config.toml
head_dim = 64
activation = "swiglu"
norm_eps = 1e-06
init = "normal"
init_std_qkv = 0.0479
lr_head = 0.0083
final_lr_fraction = 0.05
steps = 4194
MLP neurons of a small language model. Each row is named by its layer, matrix (gate and up: input weights; down: output weights) and neuron, and shows model dimensions 64-127. Each number is 200 + 30 x the weight over its row's rms, rounded and kept within 0 to 999. A neuron's up and down rows have the sign that makes its largest values positive.
After each neuron's rows, "fires on" lists the tokens most often at its 100 highest values on Wikipedia text that the model never trained on; "fires after" lists the tokens most often just before its 100 highest values on Wikipedia text that the model never trained on.

L4.gate365,152,155,217,222,210,199,243,162,219,171,200,156,182,210,159,204,151,179,209,207,198,233,182,220,217,181,172,227,163,215,205,203,243,228,138,179,149,197,222,193,183,138,209,248,212,204,201,185,229,219,198,224,196,166,177,134,173,229,166,214,189,168,153,242
L4.up365,177,188,200,190,226,243,223,130,163,175,197,225,176,193,192,213,121,181,167,183,179,171,172,247,188,188,207,215,209,196,205,225,243,159,140,282,157,206,250,172,245,164,189,207,202,199,187,217,211,236,209,211,223,198,202,224,234,207,194,223,211,213,208,201
L4.down365,201,180,201,234,230,196,205,162,211,196,183,202,197,198,174,244,157,201,209,229,188,214,198,194,222,181,203,243,189,202,231,230,267,218,153,156,160,189,214,227,200,165,217,233,218,140,201,215,215,235,185,205,213,218,186,142,208,217,196,186,169,176,170,207
fires on: "="
fires after: "="

L7.gate238,203,205,181,241,196,264,128,231,135,201,224,289,196,203,241,209,200,175,170,200,232,194,220,190,194,178,246,220,229,168,164,207,219,204,223,169,213,204,205,202,202,183,190,235,166,178,244,174,212,202,186,212,230,153,136,188,193,168,229,197,182,246,152,194
L7.up238,182,173,163,185,200,215,162,226,179,196,230,193,230,182,204,242,233,187,180,200,223,199,211,243,157,196,202,197,236,213,182,206,172,217,232,171,189,218,170,162,204,190,218,207,178,152,259,223,193,222,212,230,207,158,154,249,211,202,203,182,183,255,177,188
L7.down238,233,152,177,176,220,205,184,265,207,154,230,219,204,168,217,251,266,225,160,211,234,172,211,216,222,220,216,205,163,253,223,194,185,224,169,218,214,185,223,149,198,204,172,181,173,240,204,210,155,173,160,148,130,201,195,239,203,165,192,241,221,229,196,216
fires on: "-"
fires after: "-"

L2.gate142,207,219,225,172,201,212,194,167,248,176,212,225,169,221,231,170,178,233,240,140,215,248,156,191,212,164,222,234,170,218,182,176,177,156,209,248,183,162,189,179,206,217,164,195,238,208,244,205,208,184,222,226,198,188,200,183,165,212,185,199,196,186,196,211
L2.up142,169,172,214,179,231,255,212,173,164,171,181,215,143,237,241,231,179,213,200,200,191,206,147,135,198,225,198,214,179,269,195,209,220,167,262,203,182,176,245,219,159,180,201,246,221,186,219,222,157,187,178,230,208,199,233,205,166,273,152,194,207,159,196,189
L2.down142,217,116,229,193,211,261,196,189,163,147,159,168,181,235,214,196,157,229,188,190,188,194,182,185,247,220,196,185,187,279,202,199,230,187,222,204,185,212,231,246,175,205,237,275,206,212,192,187,176,179,178,256,186,165,213,203,204,213,187,182,205,124,206,179
fires on: "-", " Fellow"
fires after: "|", "-"

L6.gate364,154,187,188,189,187,193,233,239,199,201,200,191,201,212,192,181,253,253,177,186,141,151,206,177,218,162,182,236,221,177,207,130,226,205,203,232,186,195,194,163,238,211,206,217,182,206,245,182,223,219,187,184,224,219,170,203,217,215,216,219,261,208,126,170
L6.up364,186,222,228,222,198,237,203,221,211,212,170,146,176,169,193,193,175,226,141,196,228,214,170,192,224,196,148,243,189,210,181,146,199,229,245,133,193,155,196,205,217,177,232,211,213,213,232,200,186,169,157,192,253,237,223,172,244,205,117,174,228,171,181,239
L6.down364,235,171,241,263,213,170,187,165,251,216,169,235,226,208,212,198,199,246,264,206,260,190,255,172,208,214,234,198,183,234,182,255,185,216,197,231,212,245,187,200,181,252,191,259,178,183,210,136,205,207,218,230,173,182,253,189,187,255,287,134,168,208,234,168
fires on: " the", "n", "s", " a"
fires after: " is", " was", "'", " Nigeria", " Syria", " became"

L4.gate397,184,217,213,225,193,208,239,142,188,179,173,162,243,178,192,193,136,204,184,209,224,179,213,256,215,183,188,213,270,174,214,176,275,185,126,189,173,180,190,233,168,181,185,198,228,242,236,179,196,185,188,203,212,193,255,181,197,245,112,236,162,206,210,201
L4.up397,227,189,236,256,198,164,236,195,243,201,250,215,173,183,214,257,188,229,206,226,179,200,225,113,192,264,166,155,151,187,227,233,233,184,243,173,202,221,194,220,173,186,254,183,198,209,192,174,213,218,220,172,213,158,180,202,172,243,238,190,204,207,133,197
L4.down397,193,219,240,226,177,185,218,222,260,233,244,209,197,190,272,227,200,188,196,167,162,159,204,139,229,204,189,178,216,204,191,201,208,197,280,216,198,165,170,187,171,185,245,168,192,168,176,236,228,225,155,237,187,170,142,198,191,235,271,156,234,187,201,184
fires on: "s"
fires after: "'", "’"

L9.gate109,183,210,207,179,164,203,207,280,248,206,205,223,241,205,256,258,212,223,216,248,188,177,212,163,217,184,176,188,176,198,203,222,196,174,155,200,187,210,177,219,220,203,146,227,240,182,210,168,205,181,223,190,233,204,272,188,263,235,200,164,242,246,232,192
L9.up109,192,209,162,154,164,196,180,246,177,216,183,213,207,222,151,206,221,155,178,220,231,162,181,182,194,169,241,208,196,189,180,211,172,243,142,170,229,164,192,179,251,206,183,205,269,179,209,183,187,239,189,171,238,191,240,204,215,200,143,163,228,219,227,225
L9.down109,222,213,187,246,166,190,203,173,192,231,211,213,220,203,218,212,193,193,200,89,198,193,226,171,226,213,187,197,201,187,211,205,190,241,223,167,175,183,173,159,189,165,219,176,245,225,192,234,187,164,204,239,192,199,188,213,188,238,225,164,168,261,215,211
fires on: " the", " first", "s", " main"
fires after: " is", " the", " was", " as", " became", "'"

L7.gate229,178,161,209,206,209,196,163,180,161,217,149,226,188,260,185,279,176,164,147,217,198,222,193,219,192,212,224,231,168,214,186,169,223,195,189,205,227,242,225,200,237,149,165,198,212,205,242,210,198,187,161,180,215,242,217,186,184,188,209,194,263,213,159,230
L7.up229,129,198,209,175,174,214,173,217,220,190,176,194,193,206,220,231,184,223,160,243,184,225,191,273,176,195,255,239,215,211,219,188,230,192,200,201,141,155,184,179,153,200,194,194,154,180,191,200,213,188,174,164,201,160,158,203,214,208,189,192,150,210,237,210
L7.down229,207,217,208,201,188,254,191,205,183,244,211,215,275,194,234,186,232,198,223,220,186,149,240,223,178,156,172,223,174,180,170,172,223,193,194,179,203,204,196,217,188,199,196,206,207,249,213,156,137,180,198,179,158,212,188,220,215,201,209,206,240,239,191,233
fires on: "-"
fires after: "-"

L4.gate149,197,187,178,274,199,223,196,167,218,196,227,169,227,202,181,177,173,215,140,167,207,237,230,244,160,172,219,176,208,206,128,180,195,221,200,231,186,208,196,167,200,190,179,210,210,204,172,162,223,216,145,183,255,182,235,226,172,196,171,228,198,219,211,259
L4.up149,150,138,219,311,201,211,184,251,183,192,252,192,230,212,200,208,195,248,151,149,190,203,222,230,219,206,238,131,173,206,189,166,190,217,182,196,188,229,197,212,177,235,218,167,208,203,184,194,154,202,195,194,214,249,219,203,165,242,217,223,217,199,190,237
L4.down149,167,197,225,263,210,212,158,249,169,183,200,177,241,255,158,230,170,164,197,121,183,191,187,205,226,158,273,143,195,226,203,229,170,216,221,187,189,261,181,197,185,212,197,162,215,232,186,198,202,164,151,174,197,157,205,154,172,232,233,198,230,212,184,208
fires on: ",", ":", ";", " (", " |"
fires after: "'", ")", "25", " Label", " 01", "52"

L4.gate416,173,180,258,178,185,221,189,217,229,150,222,176,182,243,193,231,187,191,216,192,166,171,181,198,215,187,148,208,199,175,239,201,247,207,181,266,173,176,234,212,206,173,213,227,200,172,234,242,179,141,178,266,253,220,254,176,241,192,195,208,172,176,185,189
L4.up416,206,185,209,201,235,188,164,200,132,171,213,211,235,164,247,195,151,210,232,179,257,201,186,213,194,193,166,201,181,186,224,215,262,190,179,219,233,165,202,222,145,208,245,207,219,145,251,242,185,210,151,188,208,171,210,138,224,189,128,202,195,177,118,187
L4.down416,228,172,199,161,224,207,179,219,181,221,180,247,210,158,240,232,160,190,234,187,246,219,157,193,152,219,155,243,143,171,245,212,188,208,153,166,222,221,211,221,162,146,225,172,170,171,185,214,193,187,176,191,231,182,225,150,211,197,142,211,223,185,112,182
fires on: "=", ":", "-"
fires after: "=", "\n\n", "\n", " code", " Elevation"

L2.gate134,193,178,176,212,210,223,258,192,226,157,210,146,181,185,202,233,188,219,181,161,190,166,169,188,245,206,238,201,194,219,158,225,236,176,173,169,160,166,139,178,186,176,228,276,205,169,271,214,227,194,204,192,194,167,241,225,231,209,211,199,228,193,213,143
L2.up134,150,188,214,227,192,216,173,179,214,190,238,162,205,210,212,206,214,239,206,153,214,140,176,200,169,209,140,231,131,182,206,181,224,174,154,232,176,201,165,220,240,199,209,182,224,236,196,213,154,183,151,207,196,190,190,156,193,208,181,222,174,210,186,204
L2.down134,206,232,194,174,218,184,222,215,219,177,189,170,190,198,176,237,217,174,163,133,214,199,195,213,215,188,234,227,208,215,210,190,233,163,152,172,196,162,103,188,161,160,189,245,203,201,237,213,222,188,187,159,191,117,186,247,238,227,191,175,236,222,196,177
fires on: "|"
fires after: "\n"

L2.gate177,222,188,179,140,183,181,214,161,204,205,224,200,195,195,225,193,207,183,194,210,170,202,216,213,225,219,196,235,163,176,166,208,173,196,170,204,217,201,213,227,210,201,182,200,212,179,218,206,177,184,212,160,202,259,202,193,186,168,190,245,243,187,278,224
L2.up177,96,200,205,185,220,211,191,225,197,230,242,199,215,187,164,170,210,231,214,230,216,174,177,180,187,155,130,216,182,224,227,174,210,255,175,227,232,184,226,255,216,207,166,186,242,216,177,227,175,227,212,210,222,224,191,182,159,182,206,212,163,178,162,218
L2.down177,118,211,226,201,233,244,210,262,201,213,210,199,232,204,193,179,201,255,201,203,212,172,155,190,191,145,167,210,211,233,243,162,219,242,213,239,236,167,200,238,205,208,168,211,229,208,179,222,192,214,219,227,196,213,196,190,165,197,221,215,177,184,132,211
fires on: "\n\n", " ten"
fires after: ".", ":", ")", "="

L9.gate88,197,207,259,213,187,205,207,161,225,219,188,201,184,197,223,208,218,168,184,262,162,205,232,199,212,207,178,221,221,244,153,165,212,236,218,239,156,155,209,156,192,223,204,205,224,207,242,247,252,251,177,187,236,222,233,160,231,235,222,162,173,236,150,211
L9.up88,154,182,216,206,202,231,187,133,250,209,159,263,239,193,191,179,237,188,214,192,245,215,191,193,175,190,235,185,252,263,225,185,225,180,214,225,215,159,227,205,193,123,207,207,149,193,198,274,224,149,212,200,204,205,213,226,184,195,209,242,205,144,212,234
L9.down88,233,205,201,196,236,196,214,143,136,253,187,158,255,229,194,267,273,202,171,179,201,153,196,205,262,226,175,168,212,211,235,221,227,162,241,222,263,206,183,226,196,201,216,270,181,229,180,182,209,196,248,198,216,150,151,219,221,186,186,171,217,205,207,191
fires on: "|", "-"
fires after: "-"

L2.gate348,154,184,170,241,169,207,205,233,206,175,244,214,183,206,189,193,160,231,172,159,178,191,206,189,241,167,184,265,253,201,151,196,202,167,233,141,268,182,162,200,192,194,147,184,210,162,157,217,209,160,146,243,210,123,206,206,202,209,185,197,236,205,186,179
L2.up348,231,205,232,195,250,248,208,169,261,204,231,179,247,207,190,189,201,216,251,236,248,185,188,198,158,230,211,160,220,196,262,216,234,179,154,219,201,212,228,238,190,150,248,162,249,192,223,71,235,222,194,168,210,231,165,193,235,167,224,221,205,220,182,188
L2.down348,197,192,196,225,171,235,223,171,240,170,241,220,179,167,186,203,201,198,193,178,192,182,211,194,208,152,136,222,234,223,193,237,206,228,209,210,235,167,260,215,214,215,198,180,212,165,183,226,222,176,155,201,205,176,191,175,206,256,233,195,185,230,187,181
fires on: "s"
fires after: "'", "’"

L7.gate72,162,197,207,246,236,198,217,191,205,244,234,244,208,128,196,202,185,179,183,246,190,214,167,247,170,177,231,194,203,176,207,190,231,187,234,164,167,115,200,198,266,215,168,211,185,201,175,244,221,226,176,244,220,195,168,188,235,214,176,195,222,206,229,241
L7.up72,137,187,199,238,236,234,236,169,183,204,224,190,227,181,196,192,255,195,192,182,191,169,235,235,126,206,169,210,181,188,199,208,194,192,196,150,159,223,206,189,279,148,196,204,198,179,245,219,152,192,198,174,176,229,202,170,167,201,172,216,254,199,167,277
L7.down72,198,263,237,169,225,146,146,204,117,196,221,214,230,178,174,173,239,232,222,279,194,195,227,196,188,170,220,172,243,260,282,209,205,201,187,219,197,167,216,157,172,269,166,256,219,270,176,262,223,206,197,156,206,179,166,209,236,194,208,179,228,173,204,193
fires on: "=", "|", "\n\n"
fires after: "\n\n", "\n"

L4.gate62,231,200,184,242,210,161,203,198,193,158,234,254,244,203,223,169,212,216,157,242,192,164,203,197,177,230,204,230,185,222,246,256,224,222,236,236,177,184,192,218,198,167,172,194,207,156,196,158,232,198,213,183,173,215,219,201,176,143,215,208,196,169,212,174
L4.up62,186,186,199,184,189,297,216,176,220,198,173,193,193,184,188,222,213,222,213,152,197,161,223,181,210,234,259,230,152,187,147,218,162,232,246,237,192,168,212,223,279,230,211,195,241,202,190,253,189,219,266,181,176,221,168,227,191,184,231,168,229,261,247,173
L4.down62,210,170,178,170,181,261,220,171,194,236,156,214,187,162,174,203,204,251,207,182,215,208,205,195,184,222,290,204,184,169,146,177,177,231,244,259,212,193,176,219,255,260,211,206,194,224,191,224,211,229,243,199,148,166,199,173,179,229,221,160,202,239,225,189
fires on: "="
fires after: "="

L9.gate13,239,215,203,182,215,208,170,217,242,218,128,208,164,246,155,232,186,245,231,199,244,186,198,211,170,255,155,213,254,250,204,184,240,183,206,173,207,179,227,234,181,203,215,218,181,187,188,226,165,225,166,217,186,203,194,183,208,183,202,165,156,236,235,165
L9.up13,233,210,221,189,262,193,203,205,209,235,200,185,186,201,194,217,206,173,212,218,190,129,201,232,181,212,177,160,186,177,217,194,219,199,233,253,223,171,158,218,164,175,140,183,257,224,200,213,226,207,196,242,204,173,210,189,174,144,180,218,161,196,202,224
L9.down13,190,160,214,254,183,183,185,213,174,166,191,181,196,239,164,257,206,196,229,169,192,204,165,172,212,113,193,209,167,142,224,228,187,227,279,239,210,193,168,198,197,226,205,201,189,169,156,222,202,214,153,230,189,271,180,185,227,180,228,240,225,175,157,205
fires on: " as", " became", " a", " the", " named"
fires after: " was", " served", " as", " became", " he", " worked"

L6.gate428,151,192,226,164,218,204,187,190,247,162,194,169,167,231,205,228,150,200,233,225,234,170,191,227,228,191,167,248,206,244,203,234,214,147,256,184,221,185,205,205,225,207,219,209,181,190,219,231,198,229,194,193,233,173,143,217,197,243,200,186,195,231,141,179
L6.up428,205,229,192,206,192,165,138,197,231,212,191,217,206,216,191,197,161,168,179,200,189,149,191,208,175,203,239,204,136,229,211,209,170,245,169,261,158,137,183,188,226,129,204,170,172,220,171,212,243,210,203,194,157,196,197,200,208,161,220,258,209,179,218,190
L6.down428,188,186,226,226,204,213,210,153,168,218,207,220,231,186,180,208,219,216,229,220,215,179,243,235,143,177,243,162,143,181,187,207,166,193,141,184,186,150,153,165,219,194,243,196,213,185,139,169,192,222,198,155,192,206,201,181,212,218,253,219,174,155,159,239
fires on: "-"
fires after: "|", "-"

L4.gate358,179,215,233,242,212,221,248,206,124,131,204,185,174,212,164,214,203,206,187,225,191,167,237,210,223,137,170,203,143,187,200,182,208,206,184,148,194,205,243,188,204,191,208,199,202,250,258,188,182,188,165,201,242,201,172,148,175,243,221,224,194,212,201,212
L4.up358,151,207,193,227,221,216,204,190,228,145,168,199,175,224,174,249,160,136,255,233,233,204,214,243,185,183,178,184,248,286,244,208,229,219,181,216,143,217,234,186,150,231,231,199,237,224,125,218,167,206,175,209,253,200,224,161,181,216,182,233,220,210,181,213
L4.down358,175,197,174,231,220,206,179,204,204,191,194,208,185,195,191,211,187,134,279,244,267,184,180,220,211,214,145,213,240,264,222,252,167,205,165,205,171,197,224,213,179,249,234,179,228,179,89,275,195,199,192,178,205,198,249,189,161,192,189,239,238,214,176,234
fires on: "="
fires after: "\n\n", "\n", "="

L7.gate193,172,253,189,198,205,181,193,173,225,233,231,143,272,217,189,174,210,227,202,159,155,174,187,215,182,141,191,214,215,187,184,216,138,207,197,141,145,164,204,219,192,148,185,225,182,181,238,211,246,178,168,191,230,240,197,179,166,198,180,152,255,220,275,210
L7.up193,217,207,232,237,242,220,176,179,219,151,210,153,194,254,263,162,184,168,207,160,231,225,213,183,219,177,231,173,179,256,221,187,163,166,221,202,192,174,199,170,192,192,225,205,185,260,233,208,190,207,140,235,225,237,205,160,207,178,193,170,144,188,174,182
L7.down193,187,195,196,212,200,215,176,198,177,191,207,207,178,210,149,188,210,205,212,123,160,249,213,183,188,276,192,245,170,235,202,200,196,203,238,170,219,208,200,226,185,210,265,191,212,234,205,205,148,156,222,216,133,143,201,237,194,221,210,138,226,186,102,209
fires on: "=", " by", "."
fires after: "\n\n"

L9.gate3,172,190,255,230,232,174,168,206,228,195,183,143,204,249,216,182,205,154,244,202,179,193,176,206,182,202,250,200,227,190,204,186,206,169,209,205,165,187,208,231,257,187,231,257,209,213,205,256,220,165,238,220,177,188,159,143,250,185,256,152,186,209,212,140
L9.up3,267,211,140,186,201,218,218,227,228,136,154,179,188,210,194,131,155,245,272,210,202,174,214,213,197,202,144,268,249,209,169,215,199,199,201,248,166,211,223,172,220,194,227,177,155,200,244,215,170,233,219,204,169,153,213,208,196,142,231,202,146,233,166,200
L9.down3,204,168,241,249,181,208,192,214,283,204,219,229,239,182,206,191,173,187,178,148,185,199,182,189,196,229,224,237,168,158,171,178,196,276,196,185,220,196,166,186,178,181,262,149,186,218,207,230,194,140,206,194,250,149,206,221,222,231,301,119,207,192,208,237
fires on: "=", "."
fires after: "="

L4.gate385,240,219,177,202,199,194,209,188,248,190,157,169,191,188,190,156,190,237,217,186,184,208,216,220,171,252,225,228,170,197,204,199,207,202,151,185,185,218,227,187,161,208,187,135,208,152,240,216,217,193,147,244,165,216,170,216,142,220,252,260,181,198,205,208
L4.up385,132,217,217,214,199,186,277,212,214,221,194,242,219,171,224,232,225,245,183,214,221,201,167,282,197,209,246,225,192,224,187,174,164,226,201,234,205,195,226,205,223,203,185,144,185,245,222,194,196,221,213,171,135,208,173,202,182,166,248,186,160,191,207,141
L4.down385,245,246,233,186,219,191,241,184,227,205,203,180,169,224,170,230,173,173,221,109,198,184,216,169,167,234,206,216,204,251,157,152,139,213,244,248,187,217,222,200,201,238,220,207,231,173,182,185,216,172,155,222,174,201,215,234,205,128,183,187,190,236,186,179
fires on: "="
fires after: "="

L7.gate423,238,199,234,223,185,219,254,209,230,192,205,173,205,204,154,239,217,246,218,249,202,181,191,196,218,190,223,212,197,210,242,170,223,212,189,201,265,165,176,232,243,207,188,205,266,197,239,167,216,151,225,217,177,161,206,231,237,197,256,173,221,253,217,204
L7.up423,182,182,221,212,162,198,206,163,162,234,251,144,175,250,190,190,263,216,195,190,165,230,177,157,179,137,160,202,247,180,267,229,199,259,200,178,222,215,202,197,218,211,183,152,186,216,145,189,182,178,196,208,200,189,221,171,211,182,198,130,248,196,185,204
L7.down423,209,198,195,229,148,237,202,151,233,202,194,208,220,224,155,183,201,196,226,144,208,201,183,195,154,136,178,266,217,180,234,178,186,163,208,168,160,191,185,250,189,240,195,191,265,230,219,152,178,221,156,164,257,228,206,177,194,266,235,217,158,192,200,154
fires on: " the", "s"
fires after: " is", " was", ",", "'"

L4.gate117,241,157,177,190,222,228,223,169,204,241,210,232,251,213,220,194,238,221,162,214,203,143,201,245,235,175,207,202,164,179,157,171,131,265,202,211,162,199,213,190,243,173,259,196,213,151,247,243,210,221,189,197,177,184,273,245,212,206,234,206,239,202,271,190
L4.up117,216,155,192,186,198,212,173,215,172,230,251,181,253,215,226,219,206,265,135,172,230,169,206,221,206,201,200,256,181,187,192,169,200,215,240,221,199,167,182,229,178,204,193,170,209,143,191,232,224,200,259,181,181,222,221,173,236,159,246,240,172,201,228,160
L4.down117,219,209,247,156,232,259,234,223,173,229,153,217,270,206,215,237,196,172,227,137,227,210,212,183,199,244,203,188,138,187,189,188,165,229,178,259,197,179,189,249,200,193,122,214,150,207,177,250,171,203,202,188,166,179,200,209,210,237,245,192,214,214,185,148
fires on: "\n\n", "=", " birth"
fires after: "=", " =", " of"

L6.gate374,205,250,232,208,261,206,221,188,182,153,250,142,188,185,168,187,196,253,216,238,236,259,139,181,199,192,202,231,241,218,259,207,157,164,197,182,180,136,219,220,220,212,163,193,171,225,168,167,226,220,216,177,220,199,213,223,186,181,192,150,236,143,184,243
L6.up374,181,155,201,200,218,161,151,156,191,255,193,221,208,224,218,256,187,134,227,199,246,204,208,203,197,148,182,175,216,245,213,221,157,161,248,207,170,212,244,196,149,196,179,248,181,165,188,147,239,189,189,239,216,184,174,172,156,209,195,247,183,167,233,221
L6.down374,206,184,234,217,221,170,214,218,191,160,225,173,180,148,213,238,238,299,222,203,227,204,180,215,188,203,140,235,239,219,205,255,170,255,183,204,180,222,224,182,174,227,196,208,215,234,178,244,217,182,190,195,219,198,204,214,173,163,196,163,202,213,184,188
fires on: "="
fires after: "\n\n", "=", "\n", " ="

L7.gate115,213,219,225,228,173,204,231,162,214,179,202,203,245,278,209,192,222,204,174,163,192,181,176,159,150,186,262,200,233,217,224,256,190,182,203,154,162,211,188,214,265,189,150,230,189,218,196,227,223,204,169,241,208,215,165,187,195,151,173,161,195,241,216,240
L7.up115,198,229,237,225,208,195,221,186,190,219,173,157,199,230,171,195,185,210,152,171,177,212,197,232,148,179,198,193,224,141,215,239,235,189,169,210,138,241,155,180,250,170,205,207,143,213,196,203,173,155,156,233,148,232,184,228,151,138,194,190,179,210,209,223
L7.down115,168,170,180,273,226,167,232,205,186,160,183,243,249,182,140,192,205,215,199,57,196,188,210,180,172,178,227,217,226,212,238,227,223,178,202,178,182,185,198,143,212,184,185,227,189,211,194,239,239,217,212,228,198,225,206,214,249,187,202,126,187,206,247,201
fires on: "=", " |"
fires after: "\n\n", ")"

L4.gate145,204,207,133,222,161,196,224,136,219,248,223,194,154,262,158,253,154,259,261,218,154,184,161,179,169,161,197,173,216,224,203,163,187,224,202,193,203,186,213,224,196,231,244,197,225,230,235,285,146,221,172,152,202,177,195,199,221,223,169,185,194,186,225,180
L4.up145,225,176,255,213,222,176,181,164,230,230,215,238,213,223,215,231,196,227,206,201,156,167,185,205,163,222,160,190,180,222,214,245,241,166,191,146,202,226,227,178,248,201,220,180,188,207,220,243,173,221,173,218,221,202,189,147,178,219,174,209,242,240,183,204
L4.down145,207,222,129,282,232,161,214,201,184,203,164,199,160,231,182,213,180,236,192,119,130,223,192,198,199,131,206,188,185,252,212,141,239,212,194,194,191,220,179,174,185,194,263,204,213,208,250,258,205,228,179,187,180,163,215,188,181,222,152,175,197,256,206,194
fires on: "-"
fires after: "\n", "\n\n"

L6.gate336,187,234,200,223,250,204,209,204,284,164,234,235,233,225,235,178,213,158,184,207,224,243,189,206,163,187,180,186,257,243,259,205,212,190,203,219,200,186,227,210,245,217,201,257,202,201,242,177,211,195,175,203,210,207,236,189,245,237,205,160,179,196,152,234
L6.up336,221,216,204,178,218,290,213,318,248,260,221,193,154,175,139,173,215,226,219,205,211,206,166,192,181,153,168,284,176,184,171,231,201,212,238,200,162,198,221,179,225,196,170,181,263,212,194,228,171,188,184,232,206,171,191,154,202,144,176,189,236,198,160,187
L6.down336,234,259,171,161,218,172,177,223,242,160,243,262,191,220,215,261,171,209,224,154,223,214,204,199,196,199,172,216,181,177,192,187,223,216,181,161,189,220,163,212,177,262,225,184,200,204,225,195,191,246,257,141,161,160,234,223,246,211,225,193,184,245,169,148
fires on: " the", "'"
fires after: " was", " of", " is", " as", " were", " ("

L4.gate27,203,213,148,175,202,214,208,220,187,236,206,201,245,196,218,173,189,253,155,231,173,184,190,225,235,146,190,219,215,160,245,210,180,187,167,221,203,234,141,170,192,287,195,212,220,165,198,217,186,163,199,206,172,168,212,214,174,174,227,209,183,159,220,216
L4.up27,154,173,215,191,181,177,176,251,191,212,228,250,241,184,231,191,139,214,189,192,175,203,206,153,249,228,233,213,192,149,245,174,208,186,159,244,253,161,230,228,219,239,192,203,212,191,217,191,218,155,219,186,145,175,187,186,161,167,218,195,168,167,146,192
L4.down27,154,177,191,211,179,198,174,254,194,201,204,205,267,242,199,205,167,217,211,164,181,197,191,152,258,186,210,228,218,178,247,142,196,205,157,222,233,172,200,251,260,188,161,226,224,182,217,206,187,219,210,153,142,162,200,184,154,163,240,216,180,176,158,198
fires on: "=", " Un", " suff", " Area", "iz"
fires after: "=", ".", "-"

L9.gate214,217,212,219,182,201,161,146,222,246,181,175,182,195,216,153,205,217,215,187,205,157,189,194,223,209,249,228,199,261,174,198,120,187,195,226,200,192,184,148,215,179,206,179,169,180,230,174,233,233,226,136,191,229,151,209,191,207,201,209,209,246,227,139,268
L9.up214,244,173,211,174,257,186,199,196,209,208,228,214,214,232,168,216,215,197,238,211,180,192,229,191,207,212,170,229,227,238,226,202,169,192,228,205,150,239,219,216,228,168,177,219,208,193,229,266,226,245,234,198,256,207,231,184,215,224,214,178,223,197,235,141
L9.down214,215,199,241,209,187,210,240,183,170,192,223,221,198,193,232,167,185,190,177,146,187,191,207,172,219,224,177,214,193,220,208,186,221,192,221,175,228,224,188,198,180,207,229,195,207,203,193,189,176,134,179,237,206,139,238,150,182,187,219,154,171,225,189,231
fires on: "-", "|", "\n", " was"
fires after: "|", "\n", " |", "=", "-"